python train.py --n_layer=12 --d_model=256 --rope_fraction=1.0 --tie_embeddings=false --init="uniform" --optimizer="muon" --lr_head=0.00743 --warmup_steps=0 --final_lr_fraction=0.0 --dataset="wikipedia_en"
MLP neurons of a small language model. Each row is named by its layer, matrix (down: output weights) and neuron, and shows model dimensions 16-111. Each number is 128 + 32 x the weight over its row's rms, rounded and kept within 0 to 255. A neuron's up and down rows have the sign that makes its largest values positive.
After each neuron's rows, "fires before" lists the tokens most often just after its 100 highest values on Wikipedia text that the model never trained on.

L3.down458 [163 102 152 143  98 116 109 103 129  95 127 139 160 185 163 182 105 109 112 155 135 140  73 173 171 167  62 162 127 113 131 145 136 173 155 160 127 128 133 105 148 172  99 108 112 109 132 135  84 153 134 162 145 121 174 168  98 131  95 134  92 149  61 122 151 156  92 144 162 142 137 117 107 150 160 153  94 128  79 161 108 129 149 158 115  96 148 122 187 112  83 148 198 100 145 141]
fires before: " ", "an", "is", "eral", "us", "e"

L4.down672 [156 101 167 188  86 138 172  97 136 165 130 116 157 156 147 136 133 177 103 116 116 119 143 151 143 136 145 212  72 182 131 127 204 148 162  67  78 151 112 134  86 203 112 115 155 108  97 140  92  87 130  86 125 137 159 106 125 157 184 205 139 164 100 129  86 133  97  99 141 124 161  88 109 150  80  47 168 155 174  71 143  93 127 107  76 150 170 140 116  86 105 127 159 117 163 112]
fires before: "0", "2", "4", "3", "5", "1"

L4.down350 [ 72 133 129  89 188 141 149  63 102  89 139 140 147 136 144 127 156  78 123 139  63  97 182 108 136 110 113 203 160 141  98  89 138 134 140 238 108 103 147 115  89 149 128 152 112  90 174  91 145 108 128 149 116 115 161 114 133 137 129 100 152 134  86 115 172 158  77 150  91 133 123  84  81 106 165 126 143 110  90 117  95 165 179 125 152 111 141  55 134 130 143 111 116 176 123 126]
fires before: " "

L8.down690 [156 135 104 118  88  55 126 104 134 216  98 112 153 138 105 139 118 224 121 131 117 106  97 132 118 163 148 176 174 105 140 151 111 142  78  76  72 123 135 105 113  89 100 148 138  63 110 131 134 108 170 127 118 101 115 102 169  91 169 108 137 179  95 122 128 174 104 114 166  98 155 156 131 108  98  83 149 137 133 139 101 121 154  91 118 126 183 171 213 139 130  99 162 159 132 136]
fires before: "|", "1", "\n", "-", "2", "==="

L6.down187 [136 145 129 143  82  85 128 144 141  78 133  97  82 121  91 143 127 159 146 120 115 135 108  96 112 107 153 192  92 201 127  68  93 125 114 106 108 133 130 151  99 170 127 133  71  93 110  57 158 144 108 146 134  98  65 137  69 156  61 140 138 136  92 125 183 135 142  69 139 153  79 191 171 120  94 116 144 101 110 145 131 172 147 183 124 134 138 199 119 126 107 254 142  96 122 194]
fires before: ":", " a", "(", " of", "pe", " an"

L8.down363 [115 140 137 171 177 140 129 128  65 138 174 145  60 190  52 163 108 149 160 148 165 118 138 180 123  97 130 139 124 164 131 116 110 138 171 108  96 122 153 104 120 136  81 152 132  50  89 111 149 115 144 125 123 135 117 115 173  92  82 183 113 111 126  67 142 123 155 108 213 107 135 167 117  96 122 123 143 149 122 100 141  96 188  66 141 117 100 127 116 121 209 157 162  86  84 105]
fires before: "0", "1", "2"

L8.down397 [139 148 151 123 145  38 144 153 190 138 147  95 127 147  75 106 156 161 119 134 191 182 132 128 173 145 125 141 185  82 133 120 136 108 136  89  84 100 195 101 137 129 142 100 137 144 149 120 135 176  92 132 104  83 149  84 140 114 129 197 148 199 155 113  97 108 131 128 142 117 171 147 135 144 188 116  97 144 113 116 101 123  89 158  99 125 178 160 159 119 121  72 129 118 136 138]
fires before: " |", "\n", "-", " /", "ase", "mer"

L3.down454 [103 151  50 121 114 136  90 130 147 142  78 122  98  68  92 167 134 119 158  93 183 162 114 128  99 118 161 131 126 108 135  99 210 130 171 140 139 137  70  89 127 150 134 181 113 105  90 143  75 104 148 116 174 152 147 150 129 148  91 118 117 211 116 112 120 191 113 145 161  92 145 147 114 177 136 110 131 112 111 119 129 172  88 144  96 193  81 146  65 103 148 113 126 135 128  60]
fires before: "\n", "cess", "ation"

L3.down295 [130  84 167 132  83 101 142 216 126 107 115 139 135 142 168 133 143 134 124 125  75 115 139 136  44 128 167 171  66 155  99 119 171 160  83 138 171 188 117 138 112 123 120 117 135 115 139 156 154 119  80 162 155  96 149 120 162 173 129 140 127 140 103 168 206 144  89 135 147 170 156 115  75 139 111  95 173 146 130 134 164 153 127  69 177 118 109  98 138 147  73 125 130  76 130  92]
fires before: "0", "6", "3", "4", "9", "1"

L2.down268 [121 132 148 104 163  62 118 210 149 138 201 153 123 111 134 101 142 124  91 188 155 125 142 117  96 171 164 122 143  96 138 164 158 135  91  41 118  82 161 159 130  71 142  91 159 100 104 124 149 177 100  75 105 113 159  92  97 124  93 182 121 144 123  73 145 172 128  54 141 122 123 102  98 109 161 156 176 115 142 197 155 200 133 123 138 132 180 130 177 103 110 160 113 135 155 122]
fires before: "\n", "-"

L4.down549 [124 167 115 126 174 168 114  95 101  80 143 117 103 195  82  97  79 124 133 122 125  96  92  98 104  99 105 154 142 101 139  95  98 110 100 201 169 150 160 156 138 151 146 155 153 130 136 126 125 142 103 171  69 179 164 134  89 201 111  99  58 120 131  92 112 120 101 143 137 131 181 133 109  41 117 167 120 134 134  85 125 132 193 101 164 166 144 112 121 166  87 147 164 159 136 102]
fires before: " ", "ory"

L2.down477 [139 186 105 151  95  90 144 136 147 156  90 144 114  87 162 100 164 143 176 138 132 151 156  82 136 134 104 153 173 180 119 137 172 141 170 138 131  99 117  89 131 171 142 143  68 149 157 122  68 103  66 115 100 189 174 139 146  61 161 125 202 132 110  91 181 119 118 151 116 103 126 171  87 157 128 154 131 100 182 117 163 136 124 105 149 116 139 140  95  89  99 118 180  76 156 113]
fires before: "\n"

L4.down146 [133  97 110 171  88 170  61 111  77 164 154  88 100 159 103 132 121 104 156 133 104  49 134 132  94  98  96  97  84 193 184 136 126 152  75 148 131 212  83 184 137 157 158 189 117 145 128 155 147 138  69 171  85 132 130 135  94 114  99 113 128 106  76 119  90  99 147 125 130 169  72 165 191  90 158 177 123  60  74 153 155 137 156 155  91 121 175 101 138  68 121 144 105 135 126 133]
fires before: ":", " of", "ed", "ific", "y", "ry"

L4.down181 [176 191  92  70 109  52 100 139 145  83 145 123 133  45 174 135 195 151 151 150 166 162 106 154 146 101 103  89 161 107  75 111 131 118 143 117 121 144 127 173 187 179 132 165 141 177 123 159 105  94 177 113 125 137  82 129 143 144 148 163 100 102  83  87  77  66 161 170 106 135 150 104 147 127 213 141 144 145 179 127 121 171 165 114 136  91 123 147 150 127  86 117 115 111  93  96]
fires before: "\n", " of"

L8.down540 [134 117 162 128  91 113 117 191 122 146 159 107 123 150 108 150  89 198 121 125 148 108 114 165 164 150 148 161  92 119 103 170 151 107 146 142 186 172 156 100 165 100  93 128 124  96 105 147 122 123 124 105 142 133 137  59 135 170  89 131 107 139 137 169 119 161 118 145 142 172 137 123  74 163 140 132 126 108 196 153  87 142 107  76  93 143 143 218  75 107 101 119 122 181 121 158]
fires before: "1", "2", "3", "6"

L2.down396 [146  56 118  88 121 164 132  81  81 110 134 137 135 127  92  93  93 148 122 170  85 124 151 110 111 124  74 170  89  87 205  99 149  82  84 129 144 116 164 123 115 152 192 131 153 169 121 117  97 126  99 159 131 112 156  87 129 127  51 170 123 121  68 126 122 124 137 136  99  90 173 128 174 152 136  87 106  85  99 144 120 159 161 139 132 171 150 134 149  87  90 118 124 147 171  74]
fires before: " ", "h", "o", " |"

L6.down575 [107 143 109  98 180  82 108 128 123 210  91 173 151 139 158 167 147  84 151 170 134 135 199 131  97 158 102 106 112 129 184 158 141 142 114 104 128  97 110 128  98 137  78 105 169  94 129  95 179 121 139 152 167 120  77 109 191 144 144 150 139  84  91 141 130  94 148 230 133 122 166 131  91  93  99 119  99  63  93 137 135  89 118 129 126 117  99  90  88 118 166 161 120 106 129 117]
fires before: "0", "-", "\n", "5", "4"

L6.down213 [145 106 142 127 188  99 150  87 123 114 143  52 147 124 133 149 146 168 119 147 184  93  86 169 106  96 166 130 163 159 107 147 127 132 130 121 112 141 173 130 104 115 111 163 121  83 165 100 105 105 127 146 135  91  79 112 121 159 160  99  98 127 109 193 172 131 145 145 168  87 148 189 132 157  93  62 136 116  66  76 103 174 140  74 118 188  97 118  93 172 122 104 147 134 115 122]
fires before: ",", ".", " in", " (", " |"

L8.down322 [162 166  70 147 120 135 165 133  84 116 106 131 206 112 103 178 138  91 146 122 126 153 145  70 194 144 116 141 180 144  70  84 135  96  83 130 136 134  94  84  84 163 114 152 191 151 107  56 113 138 142 151  95 125 176 121 155 167 168 150 112 119 139  99 144 134 182  91 116  89 117 136 188 139 110  72  56 152 117  95 108 178 129 191 123 179  64 110 117 116 108 203  99 115 139 138]
fires before: " a", " American", " an", " M", " polit"

L8.down474 [134 161 152 110 172 177  79  98 167 107 191 105  66 107 108  87  88 121 200 102 113 186 177 147 115 186 112 128 136  95 157 176 119 129 151 123 134 184 116 102 170  89 117 154  84 129 154 109 109  64 123 162 109  88 169 113 177 148  88 138 189 181 130 139  93 100  70 162 112 139  81 128 148 148 157 144 112  93  93 116 167 216  95 184 134 106 157 134 149 164 145 136 121 132  95 157]
fires before: "5", "7", "8", "4", "2", "3"

L2.down388 [160 136 177 136 144  73  93 101  94 115 144 144  81  62 127 151 171 124 132  89 125 138 156 146  98 188 128 108 166 149 110  97 167 109 128 146 135  63 160 143 130 109 133  82 106 139 135  98 146 152 107 114 156  77 141 141 121 136 137 150 140  37 143 152 154  96 128 158 103 188 158  35 106 134 153 138 135 134 119 102  95 116 142 140 225  99 225  97 144 104  65 168 154 127 152  95]
fires before: "\n", "y", "it", "ide", "ard"

L6.down382 [156  95 178 121 128 121 214 116 140 181 119 182 193  96 155 179  91 114  93 157 113 155 130 120 116 125 190  83 150 124  94 125 122 157 124 117 127 137 166  78 124 113 164 102  51 169 154  78 112 164 170 116 124 102 113 151 202 167  44  74  66 144  88 132 112 134 126 115 153  98 172 192 103 115  94 136 107 124 146  89  84 189  79 110 112 132 110 151 101 102 151 157 131 144  97  97]
fires before: ",", ".", "\n", " |"

L8.down29 [138  87 124 156  83  70  83 210 133 176 127 127 169 163 111 144 159 180 121 116 128 113  96 156 166 117 135 161 164 128  95 151 181 135 122 143 138  80 125 124 139 131  76  97  93  62 174 135  71 152 121 117 126  91 151 184 173 123 201  75 113 132 101 118 127  95 122 136 149 136  66 132 103 133 188  78 160 118  73  92 115 122 130 175 108 124 199  93 124 103 152  55 137 143 175 142]
fires before: "|", "ional", "\n", "or"

L6.down233 [186 112  94 124 175 105  85 172 114 113 153 159 128  81  91 124 118 101 169  70 144  87  78 107 134 168 121  90 128  88 162 155 160 110 123 146  98 153 153 186 166 129 156 127 147 107 126 109 114 132 136 138 129 189 114 109 121 142 123  49 127 140 118 184 126 134 134  69 152  94 136 155 132  82 115 195 131 106 145 202 151 113 125 161 167 128 122 142 132  86 135 111 120 158 166 125]
fires before: "\n", " The", " He", " D", " In"

L3.down44 [175 113  87 137 185 136  78  74  98 162 102 143 166 122 126 184 126 160 145 160  97 146 154 156  94 107 101 129 122  85 122 167 152  65 114 137 173 100 130 102 107  95  78  93  79 130 186 144 136 151 167 161 144 164 137  56 169 113 149  31  99  74 156 168 144 126 169 169  82 142 125 201 151 192 126 107 106 173 116  92 140 124  78 187 137 112 107 105 156 122 180 178 156 122 109 143]
fires before: "\n", ",", " is", ".", " was", " |"

L8.down670 [126 133 141  73 198 145 188 127 125 103 136 135 149 137 120 132 152 101 195 116 138  86  91 148 163 133 179 119 127 108 137 109 165 170 203 119  98  65 117 135 148 143 143 102 192 112 128 115 120 117 174 118 185  96  97 123 168 150 102 232 159 147 123 176 117 165  99 151 198 118 150 136 117 124  90  82 123 124  73 120 126 133 120  66 122 172 111  70 122 141 120 109 166 131 103 101]
fires before: "5", "4", "6", "8", "3", "7"

L8.down399 [112 105 109 111 158 146 151 180 128 152 108  82 149 138 142  97 112 170 158 138 169 110 160 137 152 114  83 107 132 104 114 134 105 162 110 129 113 155 184  38 157 151 104 215 101 118 120  78 112  98 109 112 142  94 111 149 139 110 202  99 101 157 133  96 189 145 139 184 131 143 111 192  89 127 117 141  81 135 148 127 128 146  74 163 137 201 154  55 123 172  96  99 141 167 169 182]
fires before: " ", "ar", "and", "ission", ":", "un"

L4.down335 [164 140 125 143 122  97 136 126 159  48 164 157 148 170 116 152 144  83 147 156 189 134 108 146 179  98 154 134 141 170  91 140  97 131 140 119  93 167 138 142 151 104  92 155  94  56 155  56 170  91 113 131 156 183  55 184 106  90  95 172 140 180 135 152 160 153 176 177 142 172 135 173 113 103 122 153 108 101 142 140 121 135 126  71 171 163 177 140 134 121 122 150 115 118 108 182]
fires before: " ", "2", "1", ":", "ing", "9"